{
  "n_layer": 12,
  "d_model": 256,
  "n_head": 4,
  "n_kv_head": 4,
  "head_dim": 64,
  "d_mlp": 1536,
  "vocab_size": 8192,
  "activation": "geglu",
  "norm": "rmsnorm",
  "norm_place": "peri",
  "norm_eps": 1e-05,
  "positions": "rope",
  "rope_base": 10000.0,
  "rope_fraction": 1.0,
  "qk_norm": true,
  "attn_scale": 0.125,
  "bias": "none",
  "tie_embeddings": true,
  "parallel_block": false,
  "extras": ["capped logits"],
  "init": "trunc",
  "init_std_qkv": 0.0469,
  "init_std_o": 0.00958,
  "init_std_up": 0.0469,
  "init_std_down": 0.00391,
  "init_out_by_depth": true,
  "optimizer": "adamw",
  "lr": 0.00146,
  "lr_mult_qkv": 0.5,
  "beta1": 0.9,
  "beta2": 0.98,
  "lr_head": 0.00723,
  "warmup_steps": 450,
  "schedule": "wsd",
  "decay_fraction": 0.666,
  "decay_shape": "sqrt",
  "final_lr_fraction": 0.0,
  "batch_tokens": 32768,
  "seq_len": 128,
  "doc_mask": true,
  "train_tokens": 303300000,
  "steps": 9256,
  "dataset": "wikipedia_en"
}
MLP neurons of a small language model. Each row is named by its layer, matrix (down: output weights) and neuron, and shows model dimensions 0-127. Each number is 500 + 50 x the weight over its row's rms, rounded and kept within 0 to 999. Numbers have three digits each. A neuron's up and down rows have the sign that makes its largest values positive.
A block is one neuron, or neurons of one layer that tend to fire together. After each block is what it responds to, as a language model described it from the Wikipedia text at the highest values.

L4.down22:411547493469498406521515420532419463489516553499443549492488442495650600491487487471481424421541517503526499547468521494469441522450540444621477494520619483541549549438500527589545497475585555473513426522521487490521464497492481481525542449506516491393379511527514594505518474425415577511500431528466489497500511499609514499447478575436594510512460544514541411528495410480518452530444
L4.down82:511453500515526409535436527505444563462472441567500473536464505469484464582566455499466493515476480442520481531528498489522501489584585548588556536475523473567464466518536562526527451469522582490529467415352483552490509501496505486516625455565520497490396475533462431632459498447482493500495483476514523625553509540549504481557479535521481475458512546487455468583440420475438525526474
L4.down223:446524489515559455570536491397459443522494428482401511447500544489580569417440470505557469514596562526538506579447444531533465475382514392471508545539491409526523493504531559600511564438513548553388517564477458516513516533577530486522504559533539602400466498538485518459465494546455554496514434501455518615561544446546507545468474459505566431409464522495498491513423552613487596503516
L4.down964:489485470447466561562563506513514498397515517437525464488521467443537492612535528511454466534526566519506390482428593530499447523486511511552537463565562489504432438508413508499510521482555474515452414504382515539433490542568578498476542477530503404429442478542506476565470470491466552464482491546390485453608438471589498425524469579522582478525524528574491431429557400464496587565544
Infobox line-end newlines. Line breaks ending an infobox or list entry such as club stats, location, occupation or taxon fields, usually followed by another - item.

L7.down2:514511546447446446445551510548562518484552488400467432438575617477561442464495543579532578551592509461572493544454471506538513583540601517472498562539485395515550509565386539446479596502495448460430490456480469466463549422528451476513481456502505534442579483517514497425523572595551446484426514521537494524542481603410530555524483490455449431502559494469498460609528646521463500529535
L7.down73:531451543516535516492478486446489453470446531500525458530474518547543463572489492495510483494519465437535454385583452638617481434486539442520488559445524467424490466436481395462499539465459498452506501526514484441562478564552573520458488520525564477471474503520437547426466478543489554481554495560606371559478383506667531592512525538620529606547427497580467495476598487485518539574514
L7.down485:519523512573464574582438553555547490480530538519414482519462516509514484564417502555566488546538516494515485510424477422374424403549476447622523466495508469517458451406402447495446468580481531430503550432475534558397557511520474491512551532521562607527482441516496471475412557488563471492576405477413517471509480474521482425526404464424455390457510443477504554421509539450498451565532
L7.down615:521508481422568490523525530486512518459474556575528483446517605435562512511492491421505543411525512565539477530486443538559538623500533566477552532540478474480516589460498414560525479601447547462482496545455490442445552382491530472598467497473457535601540521538406539530504513535464437489449486478531525451518462526451577583540441516426550442508500522475521462477633443508541527493500
L7.down815:444578423537481479495528460470563588470471502512599510542463526536524499645589464527474496463500525530465520630542471543530521451497554604525446459565503514463665492588550482463443563538569547523481584525567500528549554510554345460573484514458503344538594456471453548429553550516425433502454552472520524584523538466573520509495485436549472462580477489513504517543531505535551541511504
L7.down934:457484461508484563438545561495473485521501563452463436464508472592564453507448517454447634444496557470508492536503427552619453519433465498486552585497452538526476445525484422395449409448510461448484538510534563503514476544485471562483497586524506528469524553421577434581477464492560488571488448478561532461504507582517521448459478533591588466524411496514493526566505492555455513530553
L7.down957:546496493571501528501458381627532491465487609472532453525558493491458446489491556538446522557547538477503475612481488453540531525526497544508460458436503543375454421496467421506533584491541470427437462465543514365524510516563513470580473488555428492524419538472482428516546600574474429496502469558395538466544442404480533545458436466536534518454480518523502542589455534508477562529568
L7.down1526:550494565498531454449479489496484509556526562451447484514514542563471494562509394470595520510480534497551493598616506556512372518482480511488613528540506579516434425392486528530486503511476509471542472479412464506486527542551600397501496467487511509472444476447548451483465467541498497488562452478478488405596524503602540473559494513567550521480510479549572511454512548563471629491465
Infobox field endings. Line breaks and closing punctuation (;, ), |) ending a value in infobox-style key: value lists or table rows, e.g. Team: Texas A&M, College: Wyoming (1977–1981).

L8.down369:491520454454445527592458539494560477446448581456564583570463483472469551454531558564527517519521507497570466592494569529600458586447528462581520498544499498444400525471537468467460473450518489435454526467411467473538471459475557456531538497480531456488592431428432609577463477491536530504452495438476491456532554516491569477528522528525485441510469480592432458436461496435525458482459
L8.down643:556479486579509467541459572479498522599446511402599482518535508533493524530565563594496529537550415488554499441463467520504426447506491412567494476528516445424508520561524430426444534546528542456488500474518454477469514506499465548395461583421451547505472506591554477493470534488532572547571548440422524435626564456565468394580416499569409462578486415500459507472471468622473495535413
List-item line breaks. Line breaks ending a dash-bulleted list or infobox entry, such as "Operator: Sydney Trains" or "(Prestige, 1968)", before the next "- " item; weakly, digits and unit letters inside numbers.

L8.down43:515452481488476571489551350436453519499573569598518515450533539530522560455420489516502517475496523476534580403503474507493479525616488439485430530526475543513554486540365503411548477596492574487551458539536476568475478569538585433408492466575509540560407475445593325525473535520430423549557535447541557539496489477554521491385478498491434477529531438472535521557480598520538521578582
L8.down88:441403537502488463443538534435421544465508509476457463448524512503515482573508478514483430604437513421556525497511335473448526392496454432476435490504499470543497548583461479426567539475512485530427525509520505508507502494453510430430555549479369518552573464462521519513495465466491517555496426461499553557549523514420439409512472473513495537457505514488528539476513526475441462505490
Section heading closers. Closing == or === markers that end Wikipedia section headings such as Cast, See also, Career or Playoffs, plus a few table/list line ends.

L8.down38:526453413493463469515472480504438526427491431508496448523554587470499482422418417471497554548501420490520502471496548527492498411447476526518490449614460562511460471522440533506477520525427482518468595557526508458459518409554417531541531438460505509503487558495543588550489513401555516543451488491477572524472469503553450467424554503387424433533471490474558559552461562422498498523557
L8.down1371:527535479504452518438476435546490513593510515512465496495482460503429470472539547498488467560505435504531463484453546496500481454399434420463492502494529496491464532415486529484487511463545510569576434496522531522572529509528582600553467568489509445496512528374537445564447485461345458573443440475519480557451466537417567572465535474528578470497538467379496520507561535485555565510499
Year-start digit "1". The leading 1 of a four-digit 19xx year, mostly the second year of a range or a date after a month, as in 1976–'1'978, 5 March '1'983, ('1'992).

L4.down948:478482524527501582509432527517433506513493498455469547416458511423481492445528539369626540577531598498462528605557532559482514510505504468511419498585488549504601423555558472473524468571537499533418518523489500442514505428494452489404569571482499551538440547501417502450497471571516464425515480530506520546511506514439508411554399582462440412496498515489527518467540535448421496495486
L4.down1134:450486550455500578497440452472466416494581519515472463531480497498507427489503538439540457504549491404470468539523606432463530463592447485532470453529529524438475441515570451481477537482466278548427509520490515544555527503480515495439528563432493540460471520469434548443628529558485513589492527549442452442550552518478504467520509574397457513462560479454438539498564475422449484463570
L4.down1145:550530499440357505564500431490530502515508498493506540535484480550396493587473499517473476600513508479599532543519587564467445408519477496386516537485483538458461532472505344497431550467440529574435475515531399457558441424412435472590515545520506497555580510523523521503445494524530519556532511512431587482574435504426549523459581519399491478399487495530440515399497485515504421508557
L4.down1169:506501534464414479525490545483414575556533573508442476506453512623545508452531470465506520548464419500604504478585532464497531520514499508448604504517482559469558478546452514554565549527576496469484470509506487525553490577472468471456547535541437498486606476468600526534550553499569514544589486507416478388564482505451531483501459422517451463467492586434544507447473568455480430519550
First digit of numbers. The first digit of a number split into pieces, usually right after a space or "(", mostly years and table figures such as (1885, 1941, 17.4.

L7.down238:507506470488560522586410502490514475497414499511510459503571491402442433467457596501472479506557498514478487587490556510424544473530490524525547489474550389542440508604506458541571548590516458461472567425484518425437524506488494539588441466505481483462476500570478540526501555541588519587477504431468458521559517412577499606518493517568432357549497586468438388537436568467513532420514
L7.down323:497581507575404547478511547450452554543435470493520577435570527490498456435449403584491471415539570449662545437503449484555473455518433483548445529594496480526467470486392509488498526553430539535514374578507472547571508534506485480593474508522602535470489560495547540403467519535485443536426523506421549451458544533476548594491553509553624475528463519435610480511584454592459485459532
L7.down568:542524473391530413596445469502549553536610452529492499483517562474579458468478612525532420494477500513575477537527550474495559463446414430472553511504501528537519529491505509383607438519503499469487483461499388543521430494471524510533535446490524424565510413532511565534506511492587544571467601504432520518416445498567570557596597544381447480616446543501487495364522574403518494423483
L7.down923:496521554501461537520425535503493529465496496508484499499542582505566438497532537558480545480414557530497535453528573535488421542397522431567488478567508504479483551451457555479523345502423415453476472454497495540547449470471530496560512510546541494450497472473343467495440519487494487536444465497441588422522492437542591406595485507365553503625442470553439498564514486455436512342465
L7.down949:492508515434571409544490580478522474690503480603551450549475560458536486609501460627475585519466550482440574458417484484483495569545501510597403443533578417516517470445535553465491449425462583376441456501545609532453515575529510457496447486479461441440488456453491533483472520592592482510480500430517524570560587555527509474506505475466478507545570544454499492500502523509504501487505
L7.down1214:533412515423557443560546573476438466476472545533533519533526531561512483553410574446487471547547533544559501473448473423550458537518489437505468562561550510449511549562595524513545403461450506554489455427428511432491523455524483500505496479564502409505468504438412496490471530569515518510591495591538452473521462500461458470569468449474561611438460494547498493498552495472453568520544
L7.down1464:456483535498474468499452419459468578396470518421452481518418514519603385532514440610475473534396485433521509513445475471494559450532504466504548470573434491590485499580482506499524522470481488545500568407516544525511515488460450580470423447521466541433379394481461559486504520511597379546561528484480491494448476500483480533534529596423444406486490535528436508520501601527476503542524
L7.down1470:559470426432464513621544473499509530526574475532483482584482448501578506462539525529502412431504477512437459560448534491496443489494460499574536545468528464476559547553457534493460464478467537530581427472485469514493511458493617554494557497546576456460608523490448556411427430466522486545486550515526671507482399457692557469473444561529590441539485455561417387433546505549459506471562
Closing heading markers. Closing equals signs of Wikipedia section headings, such as the == after Career or the === after Albums, also table divider rows.

L4.down142:405522564474588537512577511559523513505545558521420573472559570488559428536535495565428417544575529547475534489498529452501393403504486548433591509520526451451489505535502537538571634516410510553449474513463467541508504488449451444444510551395526595472469528542533438515461505478458568544534469417459446492432543532584365570580516547561460535577566467407470527457537583522534364524448
L4.down566:475528471537548579491558495552474505401478503452499485464533459493563577464513537532463523521437502479540461454519497468523492455562520572495525491494519477532555582592489411467510441498507484488431468547530587406419569566489588535564404473429554475471499471522546560491449453560497430492562467495495338630543508423627457503458471480470481493546450505588521594507387519468486495586499
L4.down944:460452420418470490531514516473507418482412508550539430554580448522598508556545459544553491528504518507499452434444461498501401533409513503532451420428395509443454478504446521469523482435501610402611454501498489558468520547585549498465491476583509496409548458507434471520482472545456516462493600428497529580536603550458500623516523463549575550545446504455515484557420519535458482606531
L4.down1497:466405461534508532399545529539493476433494531501548462604539517403574523530519543493472504558439502507500536466557544642549518565497483493494490455488512489480421555433492552562515563542399494535462455553528459405584513552533391548535516376493522484444516464599476481540530486601522507425522446464426577605568582451536575548509441525516495454463446507539447464568435485463399558512410
Heading closing markers. Closing equals signs (=, ==, ===) ending wiki section or article headings like ==History==, = Ofakim =, also some table/abbreviation ends.

L7.down127:465526496470518469531474482495443474528501528527488536513482496448535478474428560506548547499517573502496524523442633463607499558544450436564638495488507556468508385413552535514452523566514397479436549522440521487538538436457592492545457529539547498483459542562504529499505481425573453590517499517544515454474549526472557483560518395535543418498552546475488388404479453542613444505481
L7.down642:560434481473474421477474504457591482447457445518550502545526473450533529523446549532473581551561526466497499539484543556583441475403495458498464465524522534412476554499440582424543468518548446536578459548453556420485478494484488504510532418591382431570566448478540504453554455493522499420451412517531473523523463469520475448492467570491518514551484425472463443571542473459501574519491
L7.down1006:573503400589445551586466448530545550524525455380518492574523507502466523496551495478531485561540436374589413565501507515444525474419464463412541418417569586467490574408515461482437450527471383589431518504446471473491533338580484528507520576504523452507495520515520447502515498480497462456463510458509488507464421513440552550559471609488442504479509465423470488457497534511475545472513
L7.down1024:612520437491550488457467552510499489507518472442433523528540525434473467512504477610491525591552482447539472447316539508533507420481490481452526501584513389532448537356449563493507487502450492392436573399480584455524505460585451454509526488471534463513548474507482467502509489467567441502517474423448536448517401460546388473539426523456444474486495477477564486405537471531489489532454
L7.down1048:474507586521486589435632592467466399582548516514477495579510486536550439594425476535461516498484502521495477547418491402526583557544477466541523441462540424429483393523485377509598499498482558429476551492471504645501567521509437425468531491541464551534509628490482526473549532520436479529449427515507459508483354506437589536532471487431510467487402517519608474609512435520514386525480
L7.down1392:530529487453468586368561413526510479550489444432516495497477490535407472479420536555552494539595457485516450423511530485564496410519423564506480555544483514470471459401509480453451503577448431512507512488510445465474471449515499593539492611420533501434442467530474434599448504515597454532552557476474488498447496516455509457448511510509518487530514524401465473515505606443493492550501
L7.down1450:383490431622481467494493483499512512369396404479415409480507443547506471548576440480518487379425426495524571509541443555546469509421530487480463498535465453467569538485467447495554479492476574446540499472512487428483472416402490435470598470496528419488536560458506501574501500491509461575631574499569528540576453500561514500528491496514539535471518466494553387466487334500563527539511
L7.down1491:527523469496502407531509493486494494533542434458501508543460562528555486497508420527579560543488532538526616418479497515473471424505471436444429455411432488575418447549483423473376551533449574509429540491551519509483418466509463435569460533511522507537466484522550492465563519576567405437409533411491572568494464470387470557529406517573563460502550507521458554468569517548516521525574
Year-start digit 1. The leading 1 of a four-digit year, mainly the second year of a range (1935–1997, 1993–1995) or after in; also word-initial e pieces (eggs, equity).